config.toml
n_head = 5
d_mlp = 832
init_std_down = 0.0479
optimizer = "muon_hyperball"
batch_tokens = [16384, 32768, 49152]
MLP neurons of a small language model. Each row is named by its layer, matrix (down: output weights) and neuron, and shows model dimensions 0-159. Each number is 128 + 24 x the weight over its row's rms, rounded and kept within 0 to 255. Numbers have three digits each. A neuron's up and down rows have the sign that makes its largest values positive.
A block is one neuron, or neurons of one layer that tend to fire together. After each block is what it responds to, as a language model described it from the Wikipedia text at the highest values.

L8.down79:138092112094148118119142156120101150168142141130125150135138132129110135120104154137124133125119092092103152137094167128123096150118128094122106111149097112129125125133130079197104151120132113128151147138150118107140131117137135148105094126114149132120115159128112063109179130169088117116165134138124172121146139097130135117183110106149113105148124137093098134195127120183143123103109183102151115144140150124126165120095113138110111128149121139104122181103132121127096108122105148
L8.down403:141167132101168137096138131127117146095102137104109097102107132121154165183130125095134109127096139147103109142124132136069116124144146102116112159083128165175132163142117147157141111104133096150089132138131067125128103125119095134164101120100149169150107142125105153115110110118083137134137138120135119140128141139161147081133141105157143140121133165119123173167120135103147108154107097111128102088122098145181135085104098136091126144134147124151110173132140141173123179126148141
Second word piece of a word split after a lone first letter, mostly capital T in names and places, e.g. T-im, T-om, T-ate, A-le-ida.

L8.down91:095124101106124135136115147099073118093087093086105131136157121070109134101140141155100134163158118135151094173114126132124101083147140137133125143101142112128169146174134128118143077145107111174115137112114162091161112105138103124116101122166187085177141068126168118143117148097157139117123126122120131159145087087114143166105171144132122136118137120088104133144156153095154132119105115127110099130131128102102127150143112123124100065086079095189172134135102150125189128102159151
L8.down97:096106150148132123103173112154140169125123174141198118124097150145122112124151151145145118112141172117129115124128158134092115126199115158191101166130150159134159132154172154115092114094144181108129078152109091121158149133141140121077124171117147114108127128114133116135135109127142130156125088088121136142100104145113145121128116141151169104120164104103089111147158120114114116120093081068145172113162089139118158115154127145095123189101084133173101104130139166113124124136090128
Evaluative or ranking words that start a predicate right after is, was or it is, such as difficult, possible, not, good, second-youngest, the last.

L12.down148:148109134116116195120156149119150137104122141099156121123139129124111144139116131098139099099140141106080140127145105153122119171146118146150128161141152134136112127181089151151100149113124121102137105137115169078149105123133134127126105161134124084142105131163161123134136144151145137130119125091109088105180134115110111112099110150141118148150145110103119124168146133141128107091103142131101133114126115128116093129127080197145104209100144089135147077144142120128119154121143108
L12.down247:162120117140164134127113124129141129127142124124141107123148173142113130177124135100102140148105133164172153153150140108102163135168103113132120104113103094125110150104121066133174155134139110127127167090141159139117140119131104131137156132125141131132149145148178153129097136074122141139125171139130126165160146139090092108165123145111129108116150165177159132164143122120148160149155141127141080124095116161107098144111124116195069102171110139148138157106171114164143108084137131
L12.down368:120077097154108128112130128121111140128141132118128139170168108140128125155126101115173133123105152104116134111139102091115155170094077126116167143116091135111111127166141088130137108155101078154145123146150143131130161158100094115147122132103115148106112108167122103122133110118136155078144151168135114103151104097135125148176125137117108134124141144160120155171126138131175135148100132122102107133130194132128155094107144119104091123100145164142131123088093165120116161100093165
L12.down443:126136121117118122135112169107140177097088123106126137159101107171122126108162112118115116139169138138172120097130128141119124066158080152142101143108133081151106161119121179156104101153094138103123125118126147110120165143117116109116088130158142061145124141151175163142157119158121114066131136131177132180095129089174134139127157111148133112136144172108111123141087115126162145087107153126115089145161126134138093146120130108102128120131136133121129104139116121155161146118156170
L12.down595:145147098128111167084128147111117101168088128140137116113171124120141100152161115119111121132069131108111112125103140147126125151143149133119160161077126127122132160118148151120144145102136107069108149073126183136107100130136126166122132143172101084135144142154103168132128092151112122103165089121178109139112136144133158128152121104109163137173158146085142110156098108124107128139133132094128157126187132157081119175104131089143091114190126136106121124148165130136113138109121112
L12.down643:163094160146156133115110104140133189109113140168135089140101144156124152115134140136123139145095124099144103158125134087150098112115155104140103176162142088106138141153117149192165118123166153122115097163140121125097165150157138109131154103093133131125121115102107149117195114147130134086136128112137142149149111085117150102120133113142117122142128097102106111122132112107129105136145136135137103130121177169114100138135104092089106135159131114132137128161097140128119123119171137
L12.down687:134145107146120142110149127166149185123152142135102201139117076140090124160074108114139088123132147148137099159129164148165131170121159113143103151117131145122068112106120143135076112112101101146088173116144141124124091114168084149099146139195140059100118106172127146101119117120118120102121101148152122155126131110113124137094138150108090147151158146142102117164117129107141170140164143118124125114151142111081111164138145142154123083146124123117141087143156122100125086121148124
L12.down717:114165130135126124139133119089143147100159204096096151160113118116147117121150135139134151121133134110133138111105122089151144110129087083143107113110163143096155155091104175151146115123119112148092106145089117158148119099117111111099149121132099142149092163163166151137115117147136139133122138148148132158162131131148099140128122163120128112177132105141105117110208128147101142144114140120119141115129146127138152144137112107120094171134148113101152124124107101151111092132126165
Commas (sometimes "and" or "but") right after a noun or quoted name that closes a phrase, before an appositive or participle: "Gemini Killer", ... | refugees, ... | reader, provided.

L12.down331:082106140126084175173111110126131135122191134085130118090107160141126106126133124137104136156172093151163183157163119119123146125115056115106129154150142153128131097116075136158157116099085139110115108094133154159085140123149101069102112140141100077161132104107144101142184115142156114114144155145153134116141094092105106144160081133145166145133122105115136159130101113146153170117140120142148112142119117139134099100098113127123136141153090111138144150084121123163104160103181179
L12.down410:160144144159115191131160140161153115184165110144129143145101115133147147137096154137142168113156162106115143126112125129110134165112114147117152108143132075086148154100142121126098149131134137112142132091152168152096118132150120095101095139129130115093112139111145133125098080138111153154124136109118156123114143167106108140122099115149154158104183129118127113072145146142134173121113154118152121134115144186123102145125140109120133113165123138147131149123157124123120127150114160
L12.down415:132093108096148143137137128134148093169131174141085123151115134135110148156116146094111203088154105129139117188132149108166150128076119120074127145145134087125143175163158122143147146123122140144107169125176150097157125107120153119138114141138154138122140136131123153116104096090123152116085123117069133150137158110108123133118126070126102130174186124148107120104139139120134141169136104133070131072172131103138119146157136149144118097092168107152083158152133113122123135105122104
L12.down547:138139138107137134084116178126124127136132164178113108097091116159121146122137130137215154140170137102110132157141162107161097188094133143122125156131136120133138112152114158127127064113142094115107140148127106150146126119148135113116109149141158121127145149174127156135124118150142166140116106115164175086119140127096143103154119110086074121126166106104149098138144129143124139092124142142151130127141140160103159098099099132118141144114143140169099157171141153148131148113167136
L12.down561:110082121147127069127125163140146177107147171138118145117151141145091160141170090127089117128127148077103139141136138121146088147162097141134125129150126139114103134130094106090129090132113106123084115155164194134079130139095117108157117174148140089125129083111119166081154134117168124065124097132145098124125171141120108108109133154091167135138151119140115156110126140130133128150153109139186114107127107142136109105140141110139135136123135141142117099113146136137145146133122135
L12.down615:103159148070116081125145169132144063150128148138147150150158109155130150146164097111121116170112102093113125118152100138087135119142142101112168137181118140115141154091118113129151091163138101133111151124104119148137131158088152171080108096148105146140156081105155112113131161143120164090127146137140131120122084100103133129145141151117147152123119099112111156133154134120089095133114140131098113119145124130112142145159157139107117155113169120145143105146157133118166163108145169
L12.down749:121155133158131112083147109165148163085107118148163150130142126111091142127135120141138133139104117131129104117123134127151130098169157117113130121123144151121137130111118145138113152123145114130130117152101144127102096104138130179115132091110136153145161137133122094178126209131108099075143101144112123180152124158133160152092149113127143134100107117128135112116122098114128151122145158142122141138122094111118154101110129118119154153126148127154101101073107095158170126152098099
L12.down814:150144104138149143146154109157118131147188132126097098112107136111123090113113064141139098146124138123125139116150134117111126151151140152130146116141132146145139133105153130145121141147158140150144126123128158139155089156142175125166141150131135116117100129095121102120159140119092171125091128158127143090124139123122104133108165123168133130121084093185129139165111127149125073093114091173090143194164152142123102124101144131135111133145120129098088143138180148071119118174154113
The first token or opening piece of a person's first name, mostly in table cells and lists, e.g. M(athias), J(ermaine), Y(ann).

L12.down113:136119151176097163159120137134098090129150141104152165096157111118142153123109153119119093134121138079105159140119146151124171079132136138128134111143093116137124114164107108136140132101167130126190176120171112097128125125080085105130122148116136115117080125097116134143113109119147165116135145156132129116138138109123100129086131183126124136149110150125147122156129128105120151102115156123138173165106105136100122110137126066146134101155112123111135129104086154136109077123115145
L12.down231:105124112139119134113100097126092126116103074139114131143135140109142135135146128120123099123128115095203136099120086124136102122132138141125144122107111122119138119122152156135136093091141095120158141113129095105135129123143126112135186163105121114124157110151105164121143154117140109102127153128134132134168152133165134116116132154080172147149119128130138097118022143109113130139135124117164121114110152187114147152130146109077110113138119128104154165114124147130128161130133129
L12.down232:140141116131168163073088096144145093120156093143139126115151135147151124112152133125108098114099095131140148145131106138107132124105123131126157096157100115107125159152141107094145127097129159170114122112122124134150131100129122126129145098095121115122127085106135099106127140119115125154101185146110130158165140100129099105089160174103132116149114159149134135118158141107129097132105117102122108146137152108171107064137146138110099114143112118167150164122120176121156110133100125
L12.down372:128145119142112118092107134114166093118162126136104103142119059165110127135084124116128126114139144173153121135171127143127161093135095122154153128134100140126147167141161153161161174092125125115104134146137068089098122060102148141105140150093095135141105141169116132085139116119124112127085142089114100149121158121142131145112138139139162112103117093099154104115106161135074124103143146115161143137168143136141104122099130143125164129121126089139101103148082131115116139141112121
L12.down376:140102146066112170063102140164103128104171127099120132127123143113119133137131167139108146105122121154183116135119144101079133107104136161133105134175078146086110153160150084141144128109123119107128146087143149129114111100145158118119107150142133102163130105105117139134121135081113118093131090105172148113140151134155133124105125111088102097130136145134148106145111122127103146125130128111096098126161115146096096145147150125124110086091110124122125112113144130141163149123090142
L12.down599:082099133134131126161136159120077127153154080128105146139145105103124159127132132118163123124158093117122091149121148183126116178154178137116140089142110125159136095115151128137143145145121087101085133146108127124120133132107139129129090118130140150122133121079089118110112129151140183135118107141130146119103118110116125127154160104184142106106123156148094181112118090097121143167120109166127145134164128132088157130155110126149111144148068103129144129156148086139164139107158127
L12.down636:116096112099119105114127116116150130145124128151121110163124111135171131128143061142102093121134102154134144168103102124120089125131116120140155135101108100137127136124155104102139138120138125148121085105115109134165153112102078131096162080102162098098147126132124118125170127138116190148167149119103133111128090164149133137156117164175134115117092137152149131122121134105148150135094109110100140104144163139160178089135129152093125116116158121118119168125114145096137135095120108
L12.down772:133127126122096207156117132129113108126151113159150091118123130145149171116122143111150138143126118088130148135108124172107115124157141175108109107145132137105130144103113075078153141151146157153145072126144087144165141137149161113158130095125165135104143114139111098153094094109132126151132106164113150119157150123151116125070146115119136115094125142116129105143133169122127137137177161112178100107116156151120148130193105145115112162116118106093118134071136130117130091116086141
Forms of be (was, is, are, has been), often with the subject or a relative, as in "where he was awarded", "who is credited"; also heading-closing = marks.

L12.down119:161097148135145089129145114157105125118115127118112134131132172119101150107128158115112134124154079137146111118105155140167166137089138122092135168122129148150105117134092144153157177124144153124144102148127134125153146128135154108107094097123150119113151139136127105100070122140161125109124171142152129141111152069134118139117138124109105081156145099107140092168143147106147188146108109132115163104131124124150113107093130167095107174153129135149110115172110133178117092184089123
L12.down159:096137135083146173117090120112121118094111137111124148137145159125104136124109118133112114114142126114167119095097145118097117120113151122103129138130163163149100146148103104095095114161124067134134090096188119105146091146137131099178102107121110074152127141128137125146127102115163122120120108098129093143098117146156109138115138153108126141169139135089105112158131169081101132095108182190096165175115127118116170124105114172105096150108107076096136136133127131141101120127128125
L12.down405:138105149119137092090096104132148125125159108126157120174094133133131158114118132120135115157125145110156092125123102124157138145130097096148094139115124109111133090137154109137124148112122098141097151141135133168105144145154134097161117125154118156140145109146109106125143165074099118144164129101122093142147125090118142109131108130100145124137140125108094121171115148097137152148133110118147139104123129144143130136147136112090103128126100124161133152144147132126168126127118116
L12.down442:149104127146099143137156093122137162118153107149156094193132130077158148148104156130113111145152093131137112144142112126113134141141120108127169152077138137066133094156153142093069115113103172122101102176134123106161134135120142137142157069146134132170146133134156109103073130170120117118102133099142149158138108134122157128130127108145125154112124167133125150101120103118140140122116125144138082129129176112135141079156164130144122160098116118154093091109096107155167121117133132
L12.down553:087096106102129157134150161123123149115119136128158134158140116138133109111150134119145107111130128110175110132143138136113144130171114113136103115097139126118110126113145160155092177138088138122184118102166149121112157151135128105114098100109137117113147169161115137140132098159119111108102063151171098128097118132141111144144159145143135125129127137119123133074136111108119154113142118156124120138111099123122136157131125101092142215055117074119106126121099149163157120137102113
L12.down591:166089134109156174107131150139162152081143075133132117121064128084117158109093122167128104157112096131104109117124098141134128170120104157104166192149121117120152158121098096113108087150088112137103131121145152138149118128131149104120169103167119140116108105137102128143112163104137144085131178131120134188186124115130123136182146149102108099136121122137078160176091144152133130115093137133137123130107134130138119114137110149096082120127135153117127152128142140154164167150111117
L12.down693:098127139145120124129119130131103099148144130095172125153130151133122108112079118146136144103128133081115118111115123073147131155137100122136081117103135044103102143152158163122115122118139104138167124134131121123109145131159135157114112069122148204168146166131121152126147104116149117127101080177144139114108132120164085136139147117122151151146105102143136125105130122117090153159106106130157157103132088136133129122146102148064121178126168131178154139110090150108120133131163129
L12.down758:143173187092175134146144138129114155091169095092093123148163167124160117127127143170123164119142106098107144137142145117122135120157156075151118149136139151117128117115142128114098139184153150136140130134163104145153104119116146140135130138092125120150109156132146138094130074151142113129090124128119107122110159143144112154110156109130178133099114137151090118122143087145155133134148093162144116135059087093136113123130131123102128174116117116123159124138098115175092135160161128
Transitive action verbs right after their subject or after to, whose object follows, as in named it, sends Tansy, record it, hired.

L11.down14:093130127141114128111141175150115107096164120082153120132134112128148114071119098159106149135124149103111113099150101095131108162166146152127125105121116105142065134123136144137148118109181102131132121107124113121146142123154117134148102116119100129136164159148130144165126149133137136089109088142157167142083132144153066137124130129119167131140121113113192160126125094108089110133148115130095134086093113138093164172122125118083133195102135104130166140114122129136146138123119097
L11.down182:118134131113141085165156121152113126145115139122100154092097117159162133082143107124083132130116138105121103111155117089149094172094106144130144150108117152132117111090128080123102146121137134112137146078149108097125130131109110110134113118136114117148150144106150121146136136136149103181107110138087164104086106130125106182131126137198123139112124103098170147096147124134137123145147115130092190142127125106141128149156126166142136161162138124134145127159112138100132115084148137
L11.down248:151099156142139176116145131129113127129094139133128088102134129123143159085114154108178146106138150113118131154125156176108124109109121121187119100086137128097151097134134130138170166126162155110112136139118123127115127138114166112108100088123116128172138134076137149121119104184111144168116118120096116108128121147146142115157159177118126114122156146120100135073162127140123104145115102154135123119112123110147136102163110151157124149123146061135137126118122137167140109085112144
L11.down352:124141120101129114123111114152076128100130138098147105113122130147131131095139097164118129100106135074143139133143098101150173161137130119118101134131161108133095091116137164129118137107133147148134114114102132122153096124146115138130143136141140145113168181159157136142148098161125151132121106166112138129079167091130103103069134114138163126151137106099145160121133141137133162155155148134133160134156095143101169134122098158101110206128098111131145127146108155157155119159076122
The first piece of an action verb right after "to", an auxiliary or a subject, such as trick, track, analy(ze), shell(ed).

L11.down403:079145122115142141122110121110155122101164120130131126173107133167141142131109185144140140140127094094201109099138118103093106184113127146154177133168092135097121142131111095119149151143133121141085115155163137117115084100083178174133152067110119132151106134117076153098163113109154065136121144117139122136156121121137126129118124146156146102151096159085110125121112172140120124152132123138121129143119154137111111155082147096106135148092109130141139087123103136109147059077120134
L11.down506:106127120121110114087163123144089096136144127138151141142124115140122104118124118122103157110104119163113084070133085106138131141135142128146105188117066157062104126132143094114127115146131160120161141153148158140169127123167167098132102167098105119131145123151114106133121116107107137142131105083169148144172124121107103102105141140144126087136142137157136095093102134111156107136106144093132120137158127105114139128165102096116137116127147158108099116073112147097173101168145160
L11.down517:127097122149124148097087077128124165130113115139135144141117127103135080160124150116129113141115089127203159097132097108168139130130093126130074162131147131135148156127168121125139133090116114195100147133071148119122157075131187137107129115120126121128124152143155123147117114132122126135164125123145115145137148112143119136102118110143118168138122115142095147145101093142134142166113087112119126122179123155119161148129094107076103095075132099141119136124144150163143134151097109
L11.down651:095119108085113179103065147139111094075115096078132094077148121171161114123128138120093107121110160118159151157094118130131135148137112146144116124108130100106127116108106115132139171108126173127143145123172107141150125095098124101135139122106151063146131122130112120095155169137108139136160196148126092142158124117129095123149128152140143137141113157135143124119162159083101133131130123121115149138140127105131137114158110147131113148100145160101153115154097132111160112134160118
Linking verbs and phrases right after a subject that begin a predicate describing it, e.g. was, has been, became, is considered, served as, and "=" after a heading name.

L11.down104:137166111118104150101103118130165120126162142153086152132141119123139113136133120155142103138147135135135135130110101184152094101129128146085160147162097151124142143121147132140125108102108118145121092170126133170114134152137128149161094171099149157110169134088146055140158111164178162088127144094133154130079131105130100160112154116141096122115126147142127122118113123138147156069122130101112122071126127162147104126124111134137148173109096148149099072100143140119160120154140137
L11.down361:137077129145091122157124149094129135135147174149131137153114140147148151120143145125115126092107084091107138128112138087111105134123134121121147103140116107109175144131159094103171130150104150201094110124143102106138133127124126116143135124132101116104107117148089150116118143128113111098065127094144147097137140174088085126169097187125117134148108122149122138111131118096185082110136137133133135137114133126168103182134139142123170124109137146117118142161128133089078109072117135
L11.down589:155126115094108119092083176097135125153182168175116126168157103138079140172126099105134135118168137098146140127130096087119143176121131145116135167158150181109089159155128139099166191137093121128135106133119130162122122121097121077113115106143181130173115080127151107109126180128175159102192140128101119127143075114165135153134131107125104140121157170130089107142109177120152144113119123128099125105134131166140150139120108134171140146109123147148109099143105136139089156127088123
L11.down629:096071088148116127125144136128144151127167118132078115153122116147107166097107126103156144144152135117107203182154116112133143152135172135137131130142116161137129149169156090137155137143101116191115123144119131093155140161144108112120091139175177162158145114116081122123120138176153112133105101121122163084110098111111129119126103164117135145088138098123128128101150120164148108110131122103128107125181120136211115138196137099138155127113119125124129141138107147138133071124133119
First names, or their first word pieces, that begin a full personal name in prose, tables, lineups and credits, e.g. John, Nick, Wil(ton).

L8.down132:169140142170112169144139134140138162140175132109163119150090111126101146149131109158114122155133132117071107107158113098148138148097140079145133123102101112126169113103161127096082105122096127173113105162116110111093113127124107147110160117130103133152146144114138146114132137169123118112098159091145225178122180107155171126115153115136117132108123150158080134106161119125162121123117083139136125117114122120147132165099137105156130140136128135101151149123142131114141145134071117
L8.down689:159147144158118154152125160160121153126131090109153098157131108156099127121110103140094054161120127153117135125170118088140150113104118103111105121075118119156082133134149113116117131110124080114115122155108107088118127178121106152140147109084110141103125151130139151121133157123094098108062125128151185177127146146123141148196158152135130134102125140122155143098169128123193153125112161111121127150100132114113145160131125147148127131108122120106133108143138135137115129144113090
First token of a proper name right after a role or type noun, e.g., biographer J., painter Xu, company AT, anatomist Gal(en).

L11.down27:086123120128107172155124097115120142146149155167136121108071117128159138134119137137172127149145160117049174137119114116146132177116127140193145107138106127122155155147137124137136110120133132165114143103172153110175126109114079085145152146148114087139114108122093163130173087135130121135101118091115128082075099119098110126139120133128112116132107086110120121112122148123166125133111089125111114118139115111126081131177128162138147165127124151123131174158148149104077096115133143
L11.down251:101089111141115129147135132117146168126135107138126155135128109129084126152102112133127092095139149165119105155133101137105142166135115142101140131138163070116151160134133126108131150100101134125108118115090093111109145143140127147161166140097120138132126133139088148128085106132116144117159109116140090110136099154130128080153126114130142143149160109115117140138093169137170165076161156112162140132115139113125138090095115164121106155149147132158140142173158151161075130129150141
L11.down330:155121137153107125134141098159141127116129130140121188117170085121081081166149101119143136115155130151153109146137153107108087167124122134131103135192142150126072149109134129163122136137118084152133110111099177146167133133158064145103119125141155131129103114118087158121162079114116092116145142127132120095121161168071084161118110136113110145133120132154097130118130144138146103136120158105127150142174130094145116151111122183092132141106116127128130132106119127120117141104153098
L11.down448:139103115131124115134122099165120161153114133146152111122126089130126117145143114088131150155139145131085135143125105114108100176130146175133186115132117091141164150141068112096117165118088151132106121107135137142106165154136125124085119118113166109099147128133132108165168100114133123088074116124139135075123128121149121127170149130086082150174142126102108151120122136118127095153096116101132137135118086122141081132103104155147178151139145131140109147188155160163120125132093137
First word-piece of a person's given name at the start of a name in lists, tables or prose, e.g. J(orge), A(le)ksandr, É(lise).

L8.down415:120156130167133117118120158125127141157165133130133116133084177120124093121123125118138104100092119149134135139102123161121138106100120139133114150121113086131156143120146142097131139099120120140139149146113157117159103102129125133135150117090141123121152128105123115115137127166105146163158170111158149087173164141097115158138121140144152108141131144124132124116170114145139127112111104161138133134113075156155137090162121114116108139095141132114135156141125137117135148140156118
L8.down489:101169098135121153133124105091177139085161173143087088127104104128116119102126157137125161126089141144102123124119106149120132149134095122096144124117135111118170091172117107110113132151133149129117162159111131143093109076128157135136132143103110138139115140125102103156106099162135128126123138149147157110092141099163153096157139139109142127133174124128130097120102133131120106120111151143202082121148115163186092130141155155134105160150152147117126122125116155169116115135200121
Commas, "and" and "or" that follow the last piece of a name or noun in a list, e.g. "Barry Miles, and", "Bradford Bulls,", "Marburg, Germany".

L8.down18:136130149177144116094139134127075127160143169118111161129140119141134117114144111188099118130160182099135138083125195121157115147136120102082107095137124101165093066155106134136136115163154134115102148126153128121138163115153087140099107131122077153129150104114086121169138141100128140093111128143101156135123122114114121104137163148118079119142134117097146124133118123131138106136127144145107156142164164148103187115131084138137107160126110149144153159142117173147149100143120163
L8.down757:124090168144164162168097136125090110090176104121141155112155134133092103117128174175086092141114134097135110135120141150153119175126164123087124149131147150139141162101104131105130105153139162102140171092146146149128081116134133104135184135115140141176117116184096139138138185117156096107121115175131122136123127124141108139115151120127116122109127118111149115135120099160140148118141142175160126121135101168080146109146120115121115111148115134136136125137152110123147102153114104
Bare verb stems heading the predicate after a subject or auxiliary, often before -ed/-ing or split mid-word, e.g. they show, times increase, will meet, jump(ed), reconc-ile.

L11.down57:126106141126107073133134151118142150074157135120114107178134134147161114092129142177155158130170135137142170124118098117155151114121131112170112126139156131156114148131141130140109158137106161108077117153087125131128119125136156111086097116123129144110098106129128141153122113195076180131139128112130109121093099090175133135145110117132115153103160124131125145165094090141161093196082117109143142123149116130089077126112141142107091132123106134135144138128122106184116094100102104
L11.down147:089168169125126111101141142154100141098101121111104095150166131146085084136125119132135145147105141116112127116107127120151155121176131164119119121135118090123124134176171139146133173103119113111090146157122107098110115122177115141085125139145166098140102147131123165162136127097123184066144092103173105114152109141130118121147096152143089139132155096114111101145087154107143169178071148116143133139162130150088083151119116134150103108113086146097112103106124080089115192154113156
L11.down218:122140100120155130087157129133153128148130155089110097178092133159122145159128166145109097114126145104122151164128141125134169057177154113124119157100161135120111120141140117137144112095114146117164110131102121127112131091149162108138073113112141163134103134163155109127098126126114081122091100147170136129103123110102116104155124138124170124163157151140131127116122129130166139109141128117119136156142091106170064127152136124138110170128141150102122134101109125158149154159129124
L11.down664:167090126168154136157130115130088135148147127128118151154100127118129106154138111096107101141109114117169140118120147100130115165129115117129118125129097102146144172125101130138134094091141081126119109068091146131131149150132129126144187150132125131149106115157137140109151084132112117129167174145159129129166108158135138131134133113102113101156130149118106154134130124109100151153162139092156112137141129142100145127180152109149143100168164160115107102129198153127140121111171159
Commas, often merged with a word's final piece, that close a name or noun phrase before a modifying clause or list, e.g. Pauli, Reus, Holden's Choice",.

L12.down79:135152171110133153153129141126158091110103149139132132084087114151113095105115092140139109128101149117131117162130130170125119141158107077128199159180128122113146150136145193141119140126123121147104135133117132100137126151120181110146158128101131146134136134140152148145102083127126122130180108108130142107075121115131173076138162130127128137177122160167136146108143128134121083094099142181114130057136091174144125122106108138145097103116150164120141162148149100114159140086146151
L12.down132:129084172134096129104161101145158136171127124108109087146114129112138155117127144147139141127111142146100131108156139103131156127107121128104143123110147158159147085081098092122133119146141189166135165161142113125125097150120117134138146116145134123105118140174154152139114161129137111140093130136144128091104142133094112127166115116114149134115161125118135061158128090131196120128115124099145144188126131094147077152105098147106144192142129125118140150099161121112118096164116140
L12.down367:138134194119129107187165127103134153127145121133108128135124178112099144126103123134127142138153150100171136122135151102155127116174129114126160140140128120145156171144144131085126122120161132131087142089128180090138096120168116116131160089128107077088089142151103156122098071167131145150113152120137155101090117124132115108163111118135100115111115138150138099112148116105134118105087124112095145136134152111119102135125105113144162123146105121134148125131137133072121085125080168
L12.down401:149140133137151120175173099126155139148168116141126123132104142104112125101081113126140148137140112147104133113133100119114095166141132110114102172141141080122149131085129104107103126132116142171125088108136139132155137174135114137135139158129151127159158126116138091131055109135113121148135124112117155095141117155167084110105101163159129126131105090139113104146145081145099107103129150138139128130136159087155121137158156165146145093143106127090184110102123065170121090134157126
L12.down537:153137130157075112098141077115151122096146135089129094095116101159121110090077134155110112096090140126111156097150110102107112143115132131145160131135146133118083145123171135105125115121121135204151117142099147117121100125117090122116175082097118123109126133141096153115129108150107128130165122156074163174126108111120175121134110137156082121094143147121111122115126115085154131110094146120088108165120116124089132103133131115143122107146120080075099134142122116130107118099143106
L12.down624:097103119116109142089118119153107157117118132130094154148147116158122143146160137106147127125079127106107163132119145118077102171112108162112115132099134075104147109136106134121130143114168149098061136132116149144168132129125068122122125095149129105128147084125161163133122105128125109098068106124139127139121125156153099101116164161126104128153126155116139102136122119131165134121149119111138124114136103131131114087132129172100165083130138142123143153149122136142131114111111150
L12.down661:122082074095134130137103136164147124100154130116139109119123115129116169141155142123146164169106143109117111093114118126134176082081124095144129151118098125134097104116135137130104136149123120173084121108130126138126096140109126156166080172143150094130152134105121078133114118169109118159118180147160140158095146124125076134135129116137130118086132118154113166118124119119149104137124138127115126096156117128148106136122106098160120142151137076144098112121123114099121092112143129
L12.down778:098136118135112103069119094139150139139118137143102103154137136085141167143115166127127139100154132140110091153146150170128132142102132112146120120145089140134107101159131150107103164120140083174123126160125137126089110141123136108132156177110144160133096153103151119175143124104109156125122126130086131141118124132116126169138129134111116086129149099150139143148106142114143120129100125134143100141152132110140150119153106124097105097152106132165111131150145151124056130117101120
First name or initial that opens a person's full name after a title or role, e.g. biographer J., mathematician George, Pope Alexander; also the leading 1 or 2 of years.